MLP neurons of a small language model. Each row is named by its layer, matrix (gate and up: input weights; down: output weights) and neuron, and shows model dimensions 64-319. Each number is 500 + 40 x the weight over its row's rms, rounded and kept within 0 to 999. Numbers have three digits each. A neuron's up and down rows have the sign that makes its largest values positive.
After each neuron's rows, "fires before" lists the tokens most often just after its 100 highest values on Wikipedia text that the model never trained on.

L6.gate76:485468507478479467487577495485503476521486480448451514469532510486515519554532538388463476452563549486453536542401536462498468528533497500568463514527477454491525573410592499511454492475555441560507451478488577568478482505466443442577475516460444511535507541590440539473478456487462461495545477517566479536530491453530535548512476499547512510557557565524545556517484508477516449465511488524486527496572482475519519494490577504489549432519498502495489535538494444500536448494544609462484425475543510491525538479470508479496570549445501521559562519480502553541477537507517495541495512515550434474422543466598497501504482504460502499576517482593433458446497525516576533507484529497548503491432494506464474451521549533471491500543420489493497510596586514466539520512544449
L6.up76:658591490512484463510501562525542432512467494517523602521538522536456535521516544533557470516460512474530467451514495517502467484448485550515463490477460470466484518478529482483500493519537479449523550475482511460434415466517473493505517527530493430462449556577498548568571546489492490456522500523408515541468526444493543558490505534463504561499434556568491411481550478513554465540498476489538519532472586549517507523486544498405548471494501462487529433520504477438473510513535502558475468561506503550469598451538533566454470541549454475552478498565488520530505538473504537519573487471494558553536531507499476499437460560535491490576451416475498527541566485437537456434470505565525490547531499489545513474544582532548410567493480523545455494468522497466487584457504471
L6.down76:513521527513469474500479597492552557461568533458499534446502476528507529487463456529493480537456462543505484518557490501467548461514515472508516531504550562538543500530450429553511460501476523511449479554507493452513530477482527496455556495523517501523484509400546507499499567492495516498536462418465509500441514579383475517442499446459510516407534492487544449513449514485456519527464509489472458451473511496512462602451527456558449482568480472501496457431525513499432452460483435562534487443406468531543545540522538420568534521512519555513536548532576493581515518530496512507466492449561498575550475561427530504570503551548564547488532478458555539468559453486507489518495450541459478471485533518456525530481552484488530469485487557488518439481421543543438467483504474
fires before: "\n", ",", " \"", " |"

L6.gate196:461539444561569555484493496557415506425571426460462523485549437524481475478573460460568515514494495530496473538511437541541477538535508508459428457495539443568439525468552487497467508476519533465521414516523515471455524454442603465452521467467490478481529505477428435583512464476516500530523547488492493434436547463513544527548479546494443467475446552463565504509475467488464474528445529487511503576452430537448438536504530489526521511534494486529479518526486491474573479561532538494504498480528544557484543464475486493488471470506502535554495503477431497510594550437442438519498526524556566524466513401553504512461577531534559524451579557475500486468484536505511536428544545418502506470497525599452585483472515563517466493521440506519463477475460521492529495501450519
L6.up196:529505494551503483464532466448501472473502492509479521533498537527451483480446500554561474473543496591472438549543403547485474506558491479559517482492529513465576471440440438531551428490519418538549547551442533521522518522517466562510530494464533505489543539521456461528528479494448520533536541486527498478503504475565473474492485501536481577498496516528542548535566508562528462504520470555454524483505499449528437552541468440462571481462551437493457517471451585526568552551442516428462529476513564503431470491493470468437502471498430441554504587477517537499477527450463523530526513483498529512527496464532446479511512511554455525511481504473439503483559512506535497368476546474552429460522512528426479582573471542434587449476456580480494476454548503461595520484498465
L6.down196:515485507499482495566546541512548544533452506450513513525502497540506472474489431598508461555480519544511485491463442522504470523471518524567535515420472478512465554533526460451465532447507530534532475485523518493402498543517521462552527456467526531557519566415520465515494472532555525433556474526374511494542493489385408495519524577546506581474504472497449503498534553489467516481466538511483515495434510542520531459514520522505492451481501503452496619511462480488495501498484518496529440464416487517463444505515543475524428491459567524519499485447489485534517462479552532532490497501458544508593526516532450422415481534431519503497532429496464512494473550529462555487524395459470422528451390515573496570468444492486527552548502479552559508461505509454489476507478546
fires before: ",", ".", " |", ")", "\n", " –"

L4.gate70:479441492513535527538490562495412468509476475450553487476479543608536522529507575474516465471580506546482503547522487519425553471483464504532465463554507552457512585489533457532516542474535460537462499507563509521538464476590533471523538471532477491515517499462514438497506522506498508515578551450544482530556508572524457507496481444502480467441536566539520504492622494470416530448492503483493486514553509476550529459455500498498567561462467480566534423551522470507531529497495481595568485461516419528505541515501551537541461501421565429487459507541545508526511494478468477527527500515523466530457504509555450508463481432544599393597476520497490498502519558465470464520470525526554560498490566548463497515468508480475509455455517591470491489536497480492576455412486486
L4.up70:470523538464498567517497505444516446500458527463511466470518484556512510521475511480465534512584501545537520444458416459473516520569473465467524517523571513483466496464489468438491437469477548417531471400490524476539491541476433515475564512575509515491514505480575517509548472558493521446451521547527498456459495495519484582529570477484592508432543475517463516536524547430563508467539520507584449481529561530506423455491542552452553541473439519527528425496478507537533562535552507538486468522537494490480446549521470509532474449509478523497458487489515552458433535550511426508524510565455481486572511509488546529537436551511451402478534471541475508484473465493504489536528522496429447381532520558535520581498418504502473490499465467412554512506501492539498491467499538
L4.down70:435457496492524525537558429488494526438506493456587535521542519503489466508568440517481533503509475505480547550570505486485501528522401518438509514480517497580506530415513490512486499525625575508507499524491463566497554500542492542466517484498501411554454463507570497546474470493481532464493466530510526541457498529475512519476468413462500530499467513501467530518551563452499418473510541559485432538506561522525468496521473518547538596521425436504535537530546491482488531525554524545527446520460509540496453545538515542537432527550495545432426517426521516494457560495452485470515559506482441456530543448516465499443463455571530472617581518471536526519513479591466482557475468507431410448468475487506474495512487501511532488494540502542421524525558577603523522518492529
fires before: "s", " medal", "d", " of", " |", "ing"

L6.gate66:455519531499641549466441489455523550469522503464474463547547477554557434477555534571472472482490491556447539470524403518477539502373489474536502490460527463506432436443518474455558481542513486522507512488566525475509482444546496517507460500474610497515557489482532530494559540474474514455504495528479510488550490562486499460503386598501533493472472463545526540498558484455465520431505478483572482410506491537512579545462556482548506454510514565473481565501532470504494511567480536491494460477515434539536512472504486569574488433503534479519576497547541514474512496595430514523395462484552552486473500485479493514537471442452599475485484513503513493543516461483555528461492493471555466444464522544492502472497513543506540465495505527484510471519476485485490528480554491
L6.up66:497431478505519450449515491490501547524486513519544453507499484481520484442531494525559529589454474443470529474539509500535481483486472516493557434589548528528470547459472430500525500462544527453557526475476514449479454498554480439437507470480528478503537519463454540533579546412537504507562523529436540486432494498530554514516543513489499582494406486533489440515467505479546490472512548560512501485613536500511427504396472567528468430464527489546478501488548503416578523572473519510514500551430435561558520522508519522481498490516485543498553480502431481416447583524590569448541534458549506462515533455507459463481500474433513629431505545480459511557473487493545479469490567600478527497527439503524454504477495515465510519461502510498502567512470492519489523491558496
L6.down66:446509428534516513553482511511423574513525562423479447514477523533501492537501592544526518435524500514499584515514510494481570505493590496513433533440491545487467402505530416511446486513478513447502453521514493455539487526499439580479528497524502473485530468485538546584485510459476447489529464541497465450466564482480519440450458522507503572478573448573511492453482473487529559500526537486492503462551529453559541558530484540559487459490555515427500530517487476417489489493482521477513564397545529542531526516504571546515552517447438464539490523543519516485477543549502506463513499544503468452414558427439415539510408468472471528528493473504469577543546567502389566556499468522409482478528374477488508484505453418562500481480469528487495522470515437472484482479521488
fires before: "\n", "s", "ed"

L4.gate108:466466465496495575519573460420512451503620556409438449500516552559514546492493548497475525523539508521470481578462501505508504491438494461502501452559505530526474495483551559520476408523446478490485422512527499511505520480455512480522521486537526515524557513503521427495531483521526569440487506562533449491495512451533451464528454477504481473530418559528515496509469510508447491512561476504520495487532460483489465447484488435427523474474507470479521502559459505523495577539493472441393558534515487551451436440542505613524497539453455534503418449585536457500583550443463477567541475500535479430451526473548565488517569451555498472487545486563472474460469494478461547496504491438528549457494487553489503500470512500443477417534493533512509524470486455554481588494521454
L4.up108:507503530564459516499464481490446454500510628478516489503492524487502539522508503524427444424600482503533472538566473512457577529470424550492551503477512552469542490540521562509499473564441516559456492410502543543472549507520541461459535529556519465490481570480507508551570438488503562412462461540522477428492515520491414485531541487477529571449499457459512494535465479521501535541559470455505542472491402535505436430460426458462489552544541476498488484531474528510461548540460542417466472488472432527401473549478606552517458481467508488556481524589508491510550559456474454486493442558509496470500534513520493480478575522547497486483537472505487453540562463536500558423483476458499438445554466503483501476455567497553447499576531490518489543513481396520504522487486463
L4.down108:550545534435406488538500491451494460506491496523499550487479519482443484443542446511545440515457464465505409486533506474516550484519521503505455420524536520430514490579443544545501513530490467497467488515438478477470571465469537449460489572415530504534461489537469511469481507443562447511366512479537460396464493533434551473509537519502515567510541439441521501536500523470507510434479499434513485491503513517499485540473497462462454452451522448584483466486411510486539539537510521530469505489527478427512490491503416461467462505562515496479546524544478511476478520493492556544486548492543526478513433547446455514490483554478512494512476482461515528475551570525480508532511517515449465484517412421549490465564480440448494501556493459413483552550513458555503426588570425
fires before: " |", "–", "–1", "–20", " –", " Su"

L4.gate608:444510496569409498435432524493459537546531492551482494507626442487569439467512473557516469452564500534490466495513456586434510503528483505433510437523434468484566514451537484534482568525542553485467529497432473481526512480534488479559524500591433546549501556513505513440564510515529544507537492510545467539451504493496546449551514495591514512533517540508547549493523494475565482439509557521546493562514437490493541456444501472429512507399475436528496525515513547481478504561497505396468481540469427509492478483473516530480468481514483454517404577507532430430523510488535458497504471508534522490489514464457513439506542527534508518486462581432458496435465586532507555493548494530508467458443552477451524490380531531493468469474526478559558464557468564564562516512447491
L4.up608:579470470468499490484493543544496571515555553487492397609522527560509520526475534485641474468485484477538507519540439535528468526479488454534519563412552505518495465478524572469476483485565465529517495437444499458482493520566548512497518443477559501477582557419532511457526505529468537481503477515473519482464480513523534474491484491543535471507521458421498479433552496541508478487498592511464499580553518530489514455481452512500435503423448460507499485554498532432482500535518433443459479438428454440543517514485527529466439497470488539499452560466513504479514483503488586467439482473507506482501494531491457459423527539526510495478515575502501504492469500481471535498478432441544539535539507479424490493530584574535466494445507506466541533567581512559506448541494557
L4.down608:542493547483573494488511544422546516545451468441548540492525473486531487488477506470517600466571493503433578491517483492543515527499542610461491500470528506497552508495507548502506580492480500538441443505428510537474552484484471550507566476474480472527494510486475463521526505469535514464480502427462499465459450564541493475564512470508507557450535471526524464437499475472502493453496462504510478462470526548551501548509510525524472538462490518456537504486507576465462449475520578496540512505483488511460517521509474487560539541409506533517517531615380465495492494525482577481476513457469535432540484567407445549491534542525537525519473393403435485551506540476537434510525518513515451519505620474505469489518592464488489456515572558544453474429468514477462511597488501
fires before: " |", "–", "\n", "–1", "d"

L7.gate246:535505540575530454507563505526518495508480453480541563445497547512508455471460592474475483483513505473501439515469454517530518431507450483549576479573564533537525544573570404551599576581560538558495396432531568478539547518470475491561589496465529507525567495539410493520518564507496415458544486481510422462591438494514479498516551505460538475541429511437572486434497477487542477442479494543494547533511537509423534525562536488529470511527459432439484541513494479496479511471533543519502446471494455497451566478511512557525450543483486504442497489513486509565488491542494550512508435501552461529460474511503497470498546504487421418474496454573445486533502462546504558514475485524547505434469509510510552516493458498451453476563492462490491543527450509470492518480506457
L7.up246:459503528482496416489480447552512516499509455504495513507475453438572494506497464542504517515508553542486495434526551570541555457465493495493526468472518524461399512472523479563516492459496454524496542442510480496471556506479519494568450552527504522503571576466568532531539497510467432489480459507447547518394495481538552525488514470452499525463493467540494519500532521560494494530535499491497473440491469574460462543439515520440555463510525534463558409465472507440542558540511540420460550543554466485480499520430532573545409531453488524528501471501473495551467525564489521488589602513524485485503459544444411500523483563407499542571529496476516581525503576436540467460515533470466498498558524470533502418543483567494499520474528444542509488534473534515407486463484499
L7.down246:493513451439607515486509413465519478531536542505515563487459481581480461479496536468529512572442549512408453466544517482506478495519458435583530558463513482561450500498449499466514603538502455504456486439511470527538559450540472465527521478433421517535521487492482520536534454479569509449452481499466513461531485520531482476520529546475482459534515440546501541503471469484550430475490519430469532528438475580529517529496630462549432516400487513467562520554530524469488430532477490489465448491493473514475492488508551508469529518460480492560462501545448452524520552484503461454529526532458482523498507520554523526594497456496548510498410504533459494461455539556486484555481519559530456427527500534498490460547497496526587507563451521508480532484474532468436549521558503
fires before: "ed", "ance", "ence", " to", "s", "ra"

L6.gate100:445517534522517516402510416522417499495498472423475516562449469445505515518516525447508459494598571532404502505463441560525438465440532513514450488538492545567560445461574516555512492534491480485520511436547515544472537463570504531563492488547555493517489526503401486486495425455562491512615499506545495478432456553529462474511532551501447551513496490526533440472550447581495496515539489559447499509600497461505517549517498525491493475564536522533540439512520470450523486532484600506540465571534416554502533562498457461522445513498540415519512562493487535479525450519539516499478504521486568463467451464560448502486533518464483460500495420577451492550484525502489502539463574494513571491500552524513473511476519472479503479533525497511463489522479447483513498523526457
L6.up100:470524518468481488528473434428422526503538494487541528514541481485560453415478564540512474548542575520416484478524497559457501502443550483454577528477528465512471468453552424556463471515522485449482495483469489556460517466498525447517535545534484497519532470468449492471475547540537456484479453514518502492510492523579487395523529533535428507503464489590488440470528542519443500485552497515444491411578519524481550490510458488520479494482442464442509514525529487444490457568589483520532487493490436524468453466569480510479525556430491507474513489484498520475501534522552440550422555487475457524503458570502463468577425474535445482549513428540395504475490446543549491556531518485525535439531523588501529463475472446450531536498486484470472434483498532581407556451532422
L6.down100:510465512518499462524473438476438534576490490490567470548442533505520474507483480453502459490509529513449526488522454517527541563480515443503457509459449525564488463437481410484497530484556532484520557466542532582491519480539497508512533558499570504474496593475528528458574480463514464547497479522530440450474504549507484440400545494582517414584492505633457488442540485539492468468585507471459487459504531552511501521564475497460510537458474510450394451504570521431562500525508549502506541477489467504460497513489569443505458471509580447544453516486497556464547491506536539519474586507401491422498531508449532467394490463497553453610424499558529474526500507531504505540474521532515488535539429489485508483460447414474470484421473510449496399519531497491498471472485476
fires before: "s", "ing", "ed", " the", " to"